config = dict(
    n_layer=10,
    d_model=384,
    n_head=4,
    n_kv_head=2,
    head_dim=64,
    d_mlp=1280,
    vocab_size=4096,
    activation='swiglu',
    norm='rmsnorm',
    norm_place='pre',
    norm_eps=1e-05,
    positions='rope',
    rope_base=10000.0,
    rope_fraction=1.0,
    qk_norm=False,
    attn_scale=0.125,
    bias='none',
    tie_embeddings=False,
    parallel_block=False,
    init='normal',
    init_std_qkv=0.0269,
    init_std_o=0.0,
    init_std_up=0.0269,
    init_std_down=0.0,
    optimizer='muon',
    lr=0.0133,
    lr_mult_down=1.5,
    beta1=0.95,
    lr_head=0.0042,
    grad_clip=1.0,
    warmup_steps=200,
    schedule='wsd',
    decay_fraction=1.0,
    decay_shape='linear',
    final_lr_fraction=0.0,
    batch_tokens=32768,
    seq_len=2048,
    doc_mask=False,
    train_tokens=451300000,
    steps=13773,
    dataset='wikipedia_en',
)
MLP neurons of a small language model. Each row is named by its layer, matrix (gate and up: input weights) and neuron, and shows model dimensions 64-255. Each number is 500 + 25 x the weight over its row's rms, rounded and kept within 0 to 999. Numbers have three digits each. A neuron's up and down rows have the sign that makes its largest values positive.
After each neuron's rows, "fires on" lists the tokens most often at its 100 highest values on Wikipedia text that the model never trained on. A number after a token or word is its count.

L5.gate91:517495483508534502492514483507498472470489551480502477507535473479519478515494492484520505499471481466467468543489529486537463484508448528482442547485488513476487488484486517468513524533520468497493523519477503509504485542480518499480540445493508514464464514460511543476486525497529493502482461479505488459520529483496514478568507450499494516512559541509526520501496488471479504479487518442509504485479559525489465506469483485531479520518520523514504465459479471470503471523526477504485520472506453531490491504498512496446487497483500474506495505522476509454480499482455512485
L5.up91:501467498507491519493484460509509489503468498508528484504498479486495508486465528508456479502504467503512510463509489511530471479488502493467455500488462499493502491474519493495504555470526472485499526481493480535493500490487523478528516495500502500497517517485489546519497494501533551502470503498564494470473535491493534529467501512553502536469509513510440492479492489504499495503508512521516485520504479469475510533538498460513438529556496486496500501443506518465486498546491401488488508535467508471486493501522498484487487522520501510499506543543523490510504479524478488506
fires on: "and" 16, "ri" 15, "ran" 9, " not" 9, "ood" 7, "ev" 7

L6.gate939:430453485516568465537531523505496454508513485515499545483507477520511524484495514502488516475500511536517567526489476535487515503474508508491522502477493488493474548501495492515519534502527538534494498454471509502460487549513491450516519497528507485479513515512458470461473462501455494506500485522490503491543502434503549475496468479535487519490512499452538535543514521484479505548501476480515488466507519486505490496530489509500497486504507469486467500520518467551532506517491506462497497500474551477544506449520538519525505476467469471536509525485577524530524518500481548501
L6.up939:474479471535554458533486513528499496539498539497530551508480478491482495484509482487482501529494483531493567504495469518515463487496470512460520494476501504492519536488494477492504533518524519550532488492475508491491518532503499496507546494511486484521500509514439463487480462511429515500511478542475530509504504479510532488513515500515507532529511483494523516548551526514482509529461470502496476494476528502504506497500520482505465509492492438524483464546520451536523528533514497445531509495556547540537523456508476484518509497479504469479467508497504514523531498527475519487
fires on: " c" 35, " it" 19, " he" 6, " al" 6, " gr" 5, " me" 5

L6.gate1141:519531510490461555472514520513493483499541523492494503474518522497510505522506496511496504497467492516505516510511482465518540545492517482500532554549500502507516488521526495497512515500520508486454468462503495446498500508503499532509515504517504528508505537519510564509500500483525480515466483531486480526478481437453470489493474470449498505540509497554501485514483524452482557501508484503476481499501513502518508481509481450494478491474458502488461490513472490457557521502462513503484484482462485451511509465548513507482491522483500499477491514536536524481506476450519512503
L6.up1141:526534512490510555488498500518491479478511519500497496494504514503485480503514513489484511543462468518521504472519490512543486511515512520473532514539525519540508484533495498496538551523474516507486509463473528445496490540521516515504521501476502527547438555480521560476476542489508491538459469523506494557493488486487458483505487506482495493543515490535514485481509496509528541500484501540493472536488523520490540529508476483510451476466466485525516476490457483470520508528496506510495456477466490531524522491507497471474520501489509460472501496490470526509476489500524491497
fires on: " in" 25, " to" 9, " by" 7, "c" 5, " at" 4

L4.gate433:494476506503508475505491488488536493493495569492492500433459512480497510488518514462543532476501461473546520510547493492484495467479547463500515473447514478513506467500474518455501454491473483507558515484466481529484500496516531451494511478531497525523563502453534499529503498473477518542525489508501537486464498516482529516497505487521446490514498511459525492483521484486527493501530499497481504496498493540503485508542496482469511495525498513455500527468489470480504503520520501498466510492476517483484514512529502489510515492542499505486537476506487481502489498516541518467
L4.up433:490506504483496478516462479528514468480491518519499465531514508500503548493502513517484535513492509487503540492495461492429474510541510466545502486518503499517493535466505525458461498446500504504491540503494484549524495471511521522547467504484526528478529494471501510516495512483494544529498524505512532510491520476541500538500507477563501478494500491524457445496531474525482493518531524446507496514523496506512517509517489516525522466533452495503525467480501503485528545516483528496501487473514504519521494518486485520481525535527498503515468488495522474467528526510521476491
fires on: " /" 93, "-" 4

L4.gate1113:488501527476485536484522505459506488523507495491510483511449502556471500470460495510476467554489517510510541477532472509506516542526496508540486515432475508473554517503516482520510505485489512487466527474507488490491466496513556520511475473464502498469494484541478444457475469500496468494488531473565505492531490512502520480546514515450499490510499494464465518488502523458511547475524418479500518512455450462484503496492520517505462526519494514522472450487490519523507539468501484489491522492508476485522501490504545522458524519503430485490478545466520493489471491472478492492
L4.up1113:517495490525488498489474484480491510494560506490527478550499534549497500470479518489456495521484472515531480517489512481551533535498449517516531496477518491487489484472504493487499468486565522479519496505547518442475505451509478466561495520509535536539471495506438462497538486491513502535510502504511542471467510498497526522509512454505527533518514495490508483504520524507509519503518523533526485516486462509479482477532496473466526519523493478501498524472478502509513533437553519547506512500503499529555511505518463476500480521491491480504563518551497544465493507511474495458
fires on: " under" 50, " every" 7, " while" 6, " mid" 4

L6.gate533:523485476498508524523492531491506442540533491541505523500534510462482447502493501554508494509504490498516484506506531505509497479515487534511459518545550543503549552506525517506502505526525498520503502484530479502511484477505504536516464521494501514483528477436490516462560506517494479503494543524488567516480520473538502534508541487486543540509536517435514548536488523548531539488495494508470518512520495510512497540498487472513500480485493500491512471468485481486508515462472464473472477523499470538491501510532472485502469531514480531512508473504542521545505528502500522500
L6.up533:522485463476530519452496479441488517544532487499496493515474536500484505486500496524510520466511532476462453511518509496511491450472524529506510499460517469519497503512508539528484487484534504509507492542520497536485480495578466475548480476475484527513509465502475523514497539475490489472484501505503478467505495514491478535479509486486488494476500555586474465486510467513488523521493531553468490455496502492538544467480478483538497450468471495469533528478497503516526496468527456462490480452515519497524491471495538514509506484485516496508540527510474556484492516493535489483
fires on: " pre" 13, "-" 12, "re" 10, " of" 9, "l" 7, "on" 7

L5.gate669:508497504493463495481477494480500486504502455499521515507505501527504473485488468499468488548497535477510517485521550519543475488452469472493501511480491462470518509527516484486480475502517488520455478497491506527472503510460488524506461508552526474513448509483481459517544519464518489548508513535498532539518491545458514526505502518508444476505469528536484511526505502504472518496529465473509461496474475490512509479485502491497464508516490522495496513466550479490492498510484477452522497501482531508549519482472565507465509451490471492520479490469458481498456528458503545509
L5.up669:502457477490482484471511506492510427523458452510526515498529552510497457536506478548490524566476499513525473484489478543505497472459450478534501515449486486456495549518474487519453521544520511447509489498492515491527470484513506525492512501545517465514454498509460511487491523506486507517485524531508505505530517498483495511497513534501478463482510476468451487515534495472466507497535473452501447481506505466485506471444493446515508521534529539492499505533481485486523521516451506458502496510461524485458523530485536502505490476505483521503470528496470462466465530506557500520
fires on: " Ch" 50, " ch" 40, "Ch" 8

L4.gate832:490495470498523522499491476473472565497519517505484524487564490518514550460504451511517532532482503504502540438524520535493513537459536519497488496486473481516500487503511491522548505496512472477504482482491490519506494492468535529526438479526480508468535481495529503516517547495519504503489515505449495511485521533530511472519511488478505538483498515498508482483487475519475531543486496535485520508475486511509460517531498510529490497495493474503488512471509494497527496492459468563487513498514474466531508499487560467454522498503502522518480514497509557505475457509478484495
L4.up832:491498480458554508534489484518494517506497508472548471503495506494492532464468518471458487554472488494552454510533505519488542499496496497496463501496516483505538508490520511531570518466553502504486510485545503450525505519490517511494487539515515532462508506514498461509471515467477461489428455515454503496477524531534466487507519477515531516473513483509493486554515538541506527512484482521478489526511497514510505503491470532469520513501516511549475470483506446526452509507474490549527517472462456504539534506465537487503513509519481481461499536510469508457496471505512488499
fires on: " National" 16, " United" 13, " of" 9, ")." 6, "ources" 5, " International" 5

L6.gate976:508504458499466545503469474488472505517486541494525510507511493461501493524535503494533495516537522492444509489467514457497485475503499459501525488485499509466504508493524464508500485538495465533492492539523486522518509478474463469501467458504524507487512541455485530489531520473493519536527512495512500510521505494490433525490469445513488488468469501503469503478509498500536491467479481506471466518552482490517520505459489497508503466505490496489489408464514536507447496494548519514523497478487504502526485499502477488446515480457479528542529552488509480497501479500516484528
L6.up976:502505450510478552432554496502494502502505513525535499536526517500467510483510474513518531476476509479486513515501501549463511493507522501520524451516493510469519476519481510537480486480475437487502494504550500495525517473507537482510510506492516481498500489503497482502540502512500466523502481493501537533504506562499497486472492503467495443424508498531520478465504498539499482490485500457509461559545537505513446545513505532506474525531487506470478516511508516463500511475514477489490463511513532498491538524513507484465476480491474453527508513494498491515496461468512521421
fires on: "l" 39, " pl" 17, "pl" 7, " repl" 5, "\n" 5, "ch" 4

L6.gate409:507505510483490528497513486539488512514527477493510501505500498511485465491482509451457481538533516474514456486480538532455475480519543495496447480513547471515498476530455483483486489501474452489488494503502504494539498602537482488497496498475487499492469520524523526508465498508524494509473493479516493524493467463543483482522490514525486487471559467494492470455508501500498491491487429511495468536529530477482488498515513524508500505519501508491510526502537485481473476490475540487510490523491472499452501515505507472519473534543494483527508519482498552532518481480490462484
L6.up409:480428468506493528499538526493520521494505513501496484482479508485482488540516513488504534529486491486502539520458531538480457477503512522518434530469575493509522486527516503496503541520481508535484484466513497499488490563547458437481516519533467481529455485520514492523475490491489463481481518477527502500449485464517532520563476491569503524449502480542453516493506513492507504497507459492486486481508475435466472515493527489507513503531483515507504481528525479487432492501477512505543493498497506487495507463482501460494534491520481488476505493494464549470487512502519495514
fires on: "1" 30, "3" 19, "6" 12, "8" 10, "9" 9, "2" 9

L6.gate540:503457493455490513504540543548514517493506472505533502524446541465501499484540477528477535520478488499522493462500521506476489489503529491534475514507521502490488505522516500461436468484488487539504495494480517516451494457502532442472495507532515486493513474443539471470503501502523513526485520497538524504494472508545475522560492506492451503489490547458478544495478452523498482471506470493502492463495530492473510499504475477505527484508538553469533527490517475477460456541553511494511518483470528460490519518510480460482472468483537480519491499488502497507519473522514502508
L6.up540:518509492432494446513481539557498493490554471493504499531484500502535518481497492478507460479480505480472509493501520522488487505517500475506483517512515479516485502549510501494479481460529460515466488496490458515489469505468533468507507503521497442517483497447534505484521462494485550508472546528565515507534490504533502478545514528518493478534495504474474540488476510520564516503457445513539511511478510491508519480472509493489524477472544526479534497518535509553508472558494495503516494510525490458521493509489486499480473520480560536488494506520488476511507500512489527514
fires on: "ch" 18, "-" 16, "2" 10, "0" 8, "1" 7, "gh" 6

L4.gate1034:475501438526543492493465509535516530479526444521491545503519542497517514494488563510500499506493501507448513519531497510469533445506526483518530543440501505483511528438536491473529450529489549513520562498479507506547513538490462490515509483531515472452518518487427504463471536525500503475485456510526506472499519499520538468463531489511540507474537526497476488495484502488518526492514517503522472510499466496503466487520484486496503528509499523463509521513523551482501484480512530519491433463499474506513513476490519462531509463470500498479505479543499495502500534546512501459
L4.up1034:492464514517541495463510507500474479500505493550533452521484451479479503521546490505450484533485538492567502513524527484506535468526493517486462540474520485528549578472489488502464457505454449433526525493505521538482485476472538550501508505480499493488520503521490505465538540492483507515489490525515516510499476444508504516468469477518530497531498503463503523508511547518485511469521507460496460514474505519545518476538472526538459502531477502487478521488518489468518515526505471498485470474478516487472526456487464492503518504478519521493444491491533468533507516529483532479
fires on: " he" 19, "ect" 15, "ec" 10, " so" 7, " there" 7, " it" 5

L5.gate213:497513485494483506481479513515491484548486457482479481512491503480553522487466536491503527476474475480495505497462510525468558449487479481514501485534498531492516504485511544545466464488515503537490487525469530538466505532492523448529581516486501551515528492488490477462490523519477490485476494466489514498471487504479476453505506488477465474468504508531493468478486516509511406501497495526499497462562521527467493495470482474463486514526455488505462487507501469514513515488494511514462473496489505498515483465460493476487505491495454488510465449502533531521500471506512539501
L5.up213:506536495508502492524438516545485502474506509483570496487534527460534468469501525519500482512496505506555551542475500502510501470517515491510533493496487487475489505473493516532502459496498517507484502504497509520543476529496517487514545537495547523518472506481476493508517499478526491482535497480526511465500487499506491468507454525440476466513512489497496483508489523522526482528521511521504485502504516518501498500493502463462528503497498520493449489536494496504552496462553510508485468516518505532498479512488501512529497446476493532509481430519542558542486515487519526465
fires on: " and" 57, "," 23, " or" 5, ";" 5

L6.gate419:529497470498488488483488487450478469483472514492531509483476539503504473487533537507526513499521436509520538458501505490484536543432543483476482482498510512449499504573481468451496502472463534480458510472528531490469496498514505498504526498527511558492509510537503546467506527488528509542507528486501507519519502569488466479496478521490506487538508506487467508444518538505482498453448501483517490499503539533473526542555488501465490474451504500512490479499515488463490480505494557542484544501512456492516564505515533529480546518521501495495501470460517517518511462462486463501
L6.up419:512473513534468509490486481520479517499547557575528480510468549483561499495526488498523484478491517504482468494500454513483526511528492463486498537520490494477482489545481459484490535508515544486543459493528500477548541505523450479498455526526490497513489502480498510523506507530494538501509474520506518542477511456504509475523521527491485509542531521510495509478475515498536515483472492546543455503502489495473568530520474522475454493474468515520524424495499507467506509516492532515495523494488490514504501445478511511491491519480477538505497471510468521509516485472515528488
fires on: " in" 29, " as" 25, " by" 6, "ew" 5, " of" 5, "w" 5

L5.gate392:537518460539478503473537517535526485516506436530522500490467473489443526490509490538450536497520474492492469503507524477493474532484521535503506558517486541471518508455529556449490458486473480507512511507504492475545526519487541509504477500530509487517490502504527512509534544509527515551520471507512506530534512478497523515458487482476499503475516484505520537478507501479486478478508429482527483529457470473506533489486472490491445493568506502481520524535555506521538517497478508469504482513501523493496532544511505483472474533495496471490505471498486515473495515483475511512
L5.up392:528509524503510473496502463513498503519455485479517479508479508471517507517517465510480514535488478491452424511492494515494497464521525507508505547512465500481543514466480524498484458465483495482487472544445482491521514536499518462500508443524494534504505514522533504517495490525443524481509500473536474477540473484522512514506474461495533511464501496477525512471456473497499511501541444498515513538430478514548526475488490462519500498558475515507450525528516465469546497505485525497493498519499484524501544501535482468459502507485509535509459501480474514491492495472456467524
fires on: " its" 19, " his" 17, " a" 8, "ours" 6, "." 6, " B" 5

L6.gate969:493539520492521526510498510511467523492521497494531487504498451512509458533478521517506449488469512501513462469516519474495513491480466495497459527496503458537485457479444518488515517510525494480484501476501547561493506514480514510460463455493506478497491511474511518517514500483537499456512499517437449496533539526437495467490492490497485494472529513515477496511511489495534492448478485447496473481542494528545500533467461449496508496461482526502499506460484511501519484474530540503477524424514487532529573482486482524500477478533528500491491485520480477452498476545489521549
L6.up969:495547496483467460482481499499497512487496488475495520515541466472553496503536523488475492482527509522453505470534505513509527526497485477531497472513497525531533465517468514527504454479505530476470512516530473497481515541527472526566527527476478518501494546504505520567507486509458474567559505500463509508501493479515492507497490516484555494471515492501501517539510450457540501480489502480509476506475483531485509443468518464508492496489472537479543560514497511480501507521470476486500508487461489494513513497498477473496481519452529511519525517519533482537518513477504458471
fires on: " of" 42, " on" 6, "," 6, "6" 5, " out" 4

L4.gate123:501533496501525508502498467516492493471475520501528494498508514487485488479513519502537513486535497476514479499512502501516515486533506505518469493513464438496510514490489483487532502534472492463523500522468544495523518552508553499475461465509448507510515480515472433488479486498467487495443489533520524462542509493516528498492497523529520476497454506520504452463451467517498556479493524466481478553476528530532426483476481503510552507529527509501535480497544467485518481466506520523500535554502487481480524515484494503508499472504459451487503496513501465503532495537475488486
L4.up123:458506514500534503524480502514457509499502503510523504520539481492514494468554492499499513535536504544477474505513512508493475521497503489577499524476504418529504517491516447500493507465505496460536498500494499476546497500535508520445540509511461498476508492445524483535507503493479480483445486503478492483530471532475507514507588518487512499496507514516485488492468459445544462513514516483429491528493487490535474518462480497476520497485496483481464529498505467497538503473540523505492537515487498476495481530492477479471499461481535484492466459476483547505489483495520542487
fires on: "ot" 15, "ay" 13, "ap" 8, "ob" 7, "ak" 7

L6.gate524:511499501495483492513548479524472521505547457502498498480498483479504471481513508508506519506492463468521474484501499470532517518505499505517516494516540497509527501521502496489482503491491538537476471510500485517482523471476506485490459473481515530497509522450499533495529492507484488509498473504516477504516546491476506537537506491493493576482503496450489495418472484504509522487533517462505500495506509468534498515508503490472540471489523479484503492451483508473566533526516478525482487480514465493540503522521509514475494533466531513543498508495555445497455479540478495536
L6.up524:479530507476480472471534529500483502500535516506519546518528476468460500536491516513488514529510517560503550543511434499478503483482468513539516499532523502470523469463462530472477557486533495418525519482517489536508500526487511497525543468508528557497502454519532515509513489462491472513542544502488512549488511490519470547539530488478532538518486489514496533490542472497501494499512505499488471440572494492472527510491494464528493479488494491484500509518519480485498487502469493473500524470502534495503489522459545518473526475508570502542502547509492540488503462500466493518
fires on: " of" 23, " to" 14, " pre" 11, " res" 8, "re" 6, "v" 6

L4.gate701:504526539537510484481483494512481506508459532464530492520496529549562516490518465484504507499447563505499519470481530498518504518527512509483492487512486481496503522505501513475479474518525454490497508469483492500511520481468501530483479498478478440507570461497493501455502449479501469597456503509470472468533484492429510511514535444530529456487488481483532478473465477474502478512494508534532474509481536516496509486499493462461526524568506548470513509484534489502504462480531526505514459502478549525520505526450487486465483514513489481530506480516513511518490502473484460486
L4.up701:518521540498492523507504481468497528493452533445471545540518533523492480479542498565517523478495524477510525491536486486478521484499523473521532487502476513489491500463499479515500465520513518491505533498492488489502490466487532513491472522505487514513486485496469498516501514507473456500527490534493555508498515497491474512512535478508473459488498490498526495479484507488468513515442548503516515540547466525490487475554473545503515507494475510530511501480482516503508490514504460539477537518500448491534518479493502504487573501493485517544465496512554477512424514473475469504
fires on: " The" 37, " \"" 8, "ent" 7, " An" 5, " How" 4

L5.gate418:540489518485531479505487483534498538507463551513458486533525514502527501489487550570481484476499483488559504485499551518519489464540532543526534487530430473517485465479507502484470482519506489532507499534504462538494470505528527473537483505496520470513508480522476523491489481492484508500479540523439467503472483481511534473463513484513516540504498509508451478533533449456491482474523494465516487492495502509514475519495520483482502504476485564496492506532538469497469474516507521520456527469459500496497478475525491520516513512484493508462465473472483518506532502511439502516
L5.up418:544508505475511511502459468481538544477519518481543477497528510502544520501477555532494477494492503519561510523501504447486500460512493459540500478495498503530501469472526487473482484548485492481522434545486536512496494495482476479527526505499490556492511501487506520517477479480501476539498537516498466524474462510523519520497490505533507491494516487481454471483514514470495468512507540459554498486512504532519510481526543467458520475483502537526494517530488514483462422506502486481482499460502507510490462474483528502487476532426499508479451465516493545505512483516454456515
fires on: " of" 73, "," 13

L4.gate470:521508478484493504510490533485522528502529529552495502491533501510539486523476520511485519551538473513475516506471508516485595491518547461529448513520521522501501512506512527466506508541478430514545499482446479506519471495472458514527526477541498513481479526532482506492531511537486548497476531478509517503484524446471454533510492519505522522553483471489469523491527530495470539486530536485519532479505482490510512478525500498509516507479471486495480495506501509485490472487463525494473493525502510461497533494482544485488521507495518473522517524485491473462542515520452536479
L4.up470:491481537530516508489509501514498507469515503493514456501515495462511558479466457494481502527527467545522484493455506509559538504536535490539488534558500484498504484511481504434501520477482537505532521527528489528520475505524477515494503535482474534475452510495499470514448475510509508491487487536511464429498504513464503468500469487477503562524510456531441508510483502443497500485489473545504499482523480480481493490503474507469480484503512485513458550517514507519516495519488513516478509459494522522483478531572507483513558473535511477535453491497496529481471524438491493491
fires on: "," 33, "ge" 7, "ann" 6, "ed" 5, "ist" 5, " |" 5

L5.gate985:545495503513464457491485511510521472469483472502454528483523509489506465411513494516524532512524473494465530528452495483479481471481532494473505535487489455519471496515491546502534432502486489539512493498511509520519427517479538507529547498554488523479486490519501488463488526470487510472547530541546542510488496514499443532504532505533526463487482507524463484534494497500472472493521512539502465496524505497478482483487509540537464502470458513486466526469499527465513474492488520489471487496507486550504522495521513483507507486500529501497458531518494494495528559507484480487
L5.up985:475490487509481445519490475488527480455491527477512521539529470500492507489518480519513519542525483573514491529487534503527478487484525513478537543483495503455517555534462509449514500526486501536495523543538495536532457461522536522498534499512514513513468485494514486471516491521541517531509550490589517578522501487490503498493488532490475513509469496508473522504479520514488497479501498518493494498509522464523514477523477522520508479457468512497460466471487498521521471465516494482490526514520465543508502502488469473480512471501514539496432550496515514464501513464539500466
fires on: " |" 46, ":" 40, " /" 7

L5.gate63:515540480513472522480509543427524526475480500554499527490524459503504500489507504491535481492500557501525474542468515445515507500529515524537482503546496532478467495493516500517525484488506442497529494533496507514478484496518472514504504510507521527471484482449483460542490498527455524552491476506506479508493504546480475546476530523496484462554420526512545532529479441544505526484473509472500503516514470508529534534492490475532494465541498495483491526518467497472480498529526538527475532465528527495489516518523535546499452500541494503481468510512522492483497522499508464535
L5.up63:494508481493500487540486477549438512502477469513494490456453522470495511511482501491523528494491482542545487528506455528493522504536585530492485514523487486504509485565476487461481525531485507541547565518467545506505504490489514543521495506490463512526510492462518491532497489531466513552502518502471502500448523520477488493469506470491485490500493493517495531510522515516481549505478522495496481512501485492499481506508483501507496481473531525506502500520472493485530507480467493473503539498498496508497536488498514473520518492447478467509506486510465528497507503484527479490
fires on: " Mar" 24, "i" 16, "ar" 9, "op" 6, "a" 5, "ov" 4

L4.gate190:504481513511449483493447508480503507524489525466486508527481502527577480489485515553521528475483474521487488508503490473501497519485522469478506502494481524478476506458478459477525471509446430454509529484490510542506485465483505498488519521460534458486465540547477514495519472490507515517492500483477552489469467490470507522481495519521544477494493474499458530485477456507487529473489515475491526507540513516493508486527507508493470522522498482477499521516483450440499491504492497492475545515480512525430466477498506476488475466513500503523472487517484501517485499490504547502
L4.up190:480515512483495503485489507516509489512513513523492497487477490516491500504521538519502507477541484489495498495496498488512524509473449503488526480531506539507443473450463487455532507505546474511534510480528500497515483474486510512513486475506525473467480487512544468521509496538495524511531481531516519489465527472523491515521488504524511543501483509511471458529517452568449488528515547463481491508527513525470522494535510484531468476483480466511554527490504484488498495500529519512509538504488458497449491498488483507507476506524518519486517490555507473513537473496447547507
fires on: " to" 23, " life" 10, "ing" 9, "ed" 8, "-" 8, "==" 8

L4.gate554:536480462496477419467463492500488489490494479464468493488480498471497551441481502497468508482435490507503500493491542473499501481555512496503519484487470434483542468504466505513477512464488515528507492481495517545510485502510492476525511416551547493514533534507568502507554514469509498471532495475538485476501551518514540513539511499522487494487519467530458501493480511481477508535505508499467505494488522515476459491492482538502501482476502532499501527453504465508533512525503527500512487517486526489499501529539529509505536486491572474475482522487480523510472507539511513473
L4.up554:505497491488474522518474505487526484520493506473518518491509508503485462488475506519544499494500481507492495481562555513540475530493518481504516498497525520538569525427472522454507448518512458498520534458500528526488509515543506476483516466441479530497536480477470519497522513496518507419503499510523558510510502488516487502491485503476464524489535452504514475538539459517515516522487494493490504457479477506475512520514521494512511507507498503539489503496503506547538509515518460459514483529499512481471493515508480552511541568488512487466494526485533463500512487486511484448
fires on: ":" 21, " |" 16, "ey" 8, "az" 6, "n" 5

L5.gate710:526498564490481455466505516504481491519497517487461519485503545526500471504514524502496455486491474492504497494494534434549466500472517487472482513511496483486534532477503484453478513503487539494496501501525486492558441535497502487467506536530510531484567520477540504504522503511459504503508537479507480497497540513516509531540536503543508492476468490502540510467476473544501460499496503543508510514492501473511510484519515478503462513521512478539522502503452491435498515472491490492492432495507528538486472490491488444487537566473513532494493544485542487500553448482506512496
L5.up710:475464476514480481506511513483463493499475492513485504510516460490462512463528431468498497479495492531497507492439488532510481489478498528454474503508486496498489479508473493532533541517529524483512490495465481482541491486517502537484519434503474492531503526487558470470515533579492483471543498501500532525535508476516523495488486478510506506454529486488488470522456465521513535507492489483517527507492502520510472530501449477497515455483504480519468498479524495531500496509532522506506532477476523487471514459512450500492489523506536557522514453515527490534541506474517500471
fires on: "t" 25, "th" 6, "n" 6, ":" 5, "et" 5, "f" 4

L5.gate731:518507482480483510458472503522473456501513485494473530442497568454535494512459494504509496508499528488513544503504544506485480527481480483495523512488483464521529499462510493519467465512474505499505456474502520498494499480515506436479503479526526485489507461501531488544509500502517509516551506512511542530520467503501483529525512452451485502470502478484465537532509499505546494479512537549493503513471490508520481492544487446491494503515501496480502503464538515500519499521505480450477533559477467511514537498480528437481477485512507474501520530491494558473530535481518472512
L5.up731:491423495445490499490501455481515523543504499517503531465494552511457526511512503521505483506552536501495495511469521514531431479484518471542471516482494516526508500493512510491509482510507497518464573561487514535519519488480484493516533483500477490504506486486502508489513495508537519491542508477492485506494523492465524513504510538507519473503473513478466536521468476442512511504518500504485493471488514521539536505511528463448471458474490492539481498480507475497465528508485477503466544531510535511508533515471505477507484452512479526513467489473512482510513552487454455485
fires on: "i" 39, "Ch" 10, "us" 9, "C" 7, "r" 5, "ric" 4

L6.gate501:496493521503450523469522557527521453496503460517494511492518499469492537507484547485486519503519514512477499518470548469543496493508491520482475506494503494486519509466488527547495475473551509502519528494483481444529520528465475505536452555490509522480527499484513518490544475477509503551490508479474543470494487485498539452507499495488531513508489501453523516522522503532484544507504500504472455455545529502460505522496506512493511461513472523453494498536467486499539490482505525518515519480483528458498462485528488530477501550499496538470533502534520483488480502503528496469
L6.up501:509514485435512480477545472470507566498493501461506494462480501533484561506475523446463452531519517454508430542499502490549486488494489497501504503483488481556471519510527522509520470478492483466543521499497532487517506472508520511516506509504559506498480497528506466476502486484467518495545513522508487491460521511451501514478492491539526506462493506495498476528525523487488530492515508520542495464477512501423511491516451543483496522506494523539507511510518478508525470487493482503530511498496490460463463503467493502476505538521517487492518461534526492475485522453472463531
fires on: " the" 20, "s" 19, " from" 11, " (" 10, " and" 9, "," 8

L6.gate1003:541495464448507475518518487521499488520509510479501489515456510492458489431503507473477451488553538499524495482497500513468534456476485512507542517474542529488469443522479480493485512512493512493505497516469516493560486502500538514504548496516497473507466488557463493509485526490504517481522525504513452528523510504524562481472512448516471460520546514545491485446498462499478541509534488494511467465509545486481506482494539504508496481504466496514523514493531541525497517514476544537527514487493522482498493517490525464511500514549524544501459532467524530480503499489487496473
L6.up1003:462489563511481530444524498534524494487465477507509482504503564482453487500501503493466490489477512466534478511489510485494516525495504536459505492521517495465479517472527512520489534528493506495525475476478485517509523509502492467524502519529489470509480516505497526520492519454488534491523476465524432498554504483515528482464552482538500499504502508527530479507485507546480431588493495516512489478527500508502490484500497499479455456553520482473525463460542527492551508521500513468490470503487529493500515503503514491449451518522510496538533507500496542501496472465486549513
fires on: " such" 23, "2" 19, "1" 6, "uch" 5, "arter" 5, "0" 5

L6.gate1109:501451497514498497486525517527497490518484492509489476477515527469465444485484522464504493493524516520521495515473545533491523536522550497497538457468451498515473483511479482506495520501468543476452521462483504499473472483543533496484453492494525543527537475473533489491499538472487504526487490482496490518517494484462510540492514472530503495500484472462458537500498553508491493499527508466452484502501481478527472478493472465438525500492484488502496554476478511481486507475464454468505504552490472471498495515502523516493488542491483489493502512490504525481495497531490498470
L6.up1109:414501517493518484546512498523483487479499483439481449451450499504513474519468466523493488531478510501490482505478464500472526478502516495528522507515493486481491496517509461444491495537492513510490533482503442502520509560524544574490539504541476496457522506555489508504485482512517519526536506487517525488493504498488492478480482544532503524486533465470510520533534510513515486531511520484489496482458495491518494533491471508497462472504525474503485485469487471504491503526488507470493541515468479504478483496482559488478466503487441521503457507538494490504489527490506539545
fires on: "." 39, ":" 10, "-" 7, "op" 4

L6.gate703:496491507471499493490540486504512504496506501516477458547501530511485528526516479436548515499504508484459512472515475480483543480484505524505500461511505484497512525523506488549504489472517506474498513525496524494526505491484523499527485505516513504473475454527481514534504508552509508490472496519476535520477463461462468498489502486519500470469484442488482495490511511525446471537493538516535491466509521481515513521512472541553502541511472504478476517487467514492469497533546484497535463494533532521485432453476515510506487486505488489465466505543503494490457543466484493508
L6.up703:482526497497496484544528531493502522500523491507496452509483469557523504503512520468518511495478510497515510509524506508512519526426514515545482512528473473450489472495493547525502493498493536515525532522506508566506490500505563502507493484515504488476491470468513504513548494503475511501471506484508457546502500452502534498495487526524479467451502514479480556478473498482451484556523515520495514541545471509492492503525512564501485479484487479479524467485454468487459494509532488493519483510554505531476526467512490493484465467493474460508476485496537533487459525484484476501
fires on: " " 44, ")" 12, " |" 7, ");" 6, " N" 4

L6.gate430:533513487498476491533470496503438459531510441521515498503522514485527476473498501480495544499474487477467509538498515496480521475535489514508482476516512486483495509489483500517503486490523455466502503445501495508506559470499453457472484476508526510430504528526501479468481500465559501531493506503533475489520518497519511482490469480504487488481502528487511506522479498507510489527507496516502482459563549526484498462539515519484479522498519502430491481472520508507514482487500482494457488533435466440505494515464518508487505539439512470471511467528497525499486500482525524494
L6.up430:510515488499488499553498521520424501549491449519522483526496508492478521513489464501503491537473482503464479520466505496503480455505480543475492480473527484523520540507528509539496529488514466474520526508531489541523516464485493445498513465485542511476498496490510507513517460437558511484512535495522462481496489498479489523514480487505500467482495502480476477482463486499501475555534496523498478494547531519494481499525503548489493505482461499478467491504507492493476478514507506475496513528448521451509505514488508479467489499440496472469522499505522529495469515529535515494
fires on: " the" 48, "B" 6, "or" 5, " or" 5, " and" 4